MLP neurons of a small language model. Each row is named by its layer, matrix (up: input weights) and neuron, and shows model dimensions 192-319. Each number is 500 + 50 x the weight over its row's rms, rounded and kept within 0 to 999. Numbers have three digits each.
After each neuron's rows, "fires on" lists the tokens most often at its 100 highest values on Wikipedia text that the model never trained on.

L5.up275:395465446505491466490459529497458538520525529582501474547468533486472491525456399551542510453365474470587490479455549582445464559581556538480530491539554549493528518480525501487493487598488506534460583433420505506472419376438560439542537512513375485551532475513551488456428517432521389504468602494559555496485558511523489485409431486500532491473385556560497581498503514510421516441558
fires on: " (", "–", "C", "P"

L5.up233:538548470522340448470545495573548514425513461576472398447579592527600521653417462543472438540585493552553503539553483456539459517548512448452519517443513526519474416555432478532450420508511544505505597556502419482533623473566448555505509556513490472466487466450452474553432443531462490472407473547467545429511477525534491510565453562513556499516447511589513434464485509484470617446567
fires on: " was", " is", " to", "\n", " became", " the"

L5.up342:494555516406480504497547592601544553592487546554545527479563452504497508583535482461568416535529529583480557559554524479383487496427502572588475497502452521585462478442506512451532570608564502453515511427495546554407584537584411504523511602585585502542435585473485523448573462481522524496437544446555482466477538414490513567455495602616493456528506490479512458428486545511544472411559
fires on: "de", "y", "De", "e", "O", "t"

L5.up628:499487520519455449504464446561483493495463592527487531597540507471524541504537560499570519464505595510566502586470441481516515495467549524508485555503454528447477489453406525518486479490472466503522503458488482520435500634414480611531523611457536530518490470544494595431549473554475525530548476433418528427478566520528478450497588488420484416504438456479498628407462533559412544536537
fires on: " (", " a", " more", " is"

L5.up1303:405494462496509458646502615493502520479447535589406465436547395499492551584529369488558482534554536464549496605514458526563550397421481480478476433483458524515461521516595416448481474563523616633519511466485527565422570519437499407538530464509571547492448467591485492549486455553550495488576516395462480474481483519541561488580535556469415517482478457523583537600480458439523533482445
fires on: " on", " (", " has", " home", " o", " had"

L5.up775:489474536602589470483448586471497384574457557556466486579486445466515589477455496461555414405452522564402478512486447468431529526469497531510421500543494511563550450543549478501482511491478521575490540478498455489496492504482517551497470463539634548554478532447530525490425547373487506547497472542508567476472554564501547424533520494469498534519546448552424516533572547584544587604461
fires on: " the", " a", "ali", "ti", "off"

L5.up131:479428521555505491545463513455570486554483545460550462455500507460490514529472591369539420510500584542557489550555460477447535502496452480582491516532469492482508499512571372505513428569529478453492481514539488556417523534437498489522513475483518512494435533490464594561520537447567468558458473370485374510477514489481468509455488481427476583466540509500502474507540485471495515500452
fires on: " as", "s", "day", " time", " when"

L5.up787:526492419464514432435502529483564515438443510536498506498487465514479466456443482505484507465460494506471538523486575456471524559581521608553479503408529448347498549467504581502482469431576529511449482471486542451525479400562485591422479527472469530497599471500643576451569552427518575555482476422477524481559404482628460458540513625499529522399510519567512598513494524576533543471506
fires on: " which", " that", " to", "ed", " allowed"

L5.up1679:461578489387573403602533517603507510467428450526584471532441516510442469528543506527660586481566510510557548631470506485485492551484613456489444579496470517523482530425484562456510494426525470514531477489493475443418455498567462554414448498538593515432554528486491491407513457551546560455444512513402469492465470543525529495473460540477524444520375626543447513499414589467496481373509
fires on: ")", " which", " bo", " lo", "pro", " Tro"

L5.up1278:506556466551428432503477551551514458510573467443493518478483557459514485581601451524448556543461575426552487539584471498457507550512498457482527449511508446494449563539499531470490511513523454524491429525472484483375434565420543508571557499439503519498396509504474473491471527566457443464524455526456554519509491506517526433501473431509531488425513557496476529437531478460535457454535
fires on: ",", " in", " of", "°", " 17"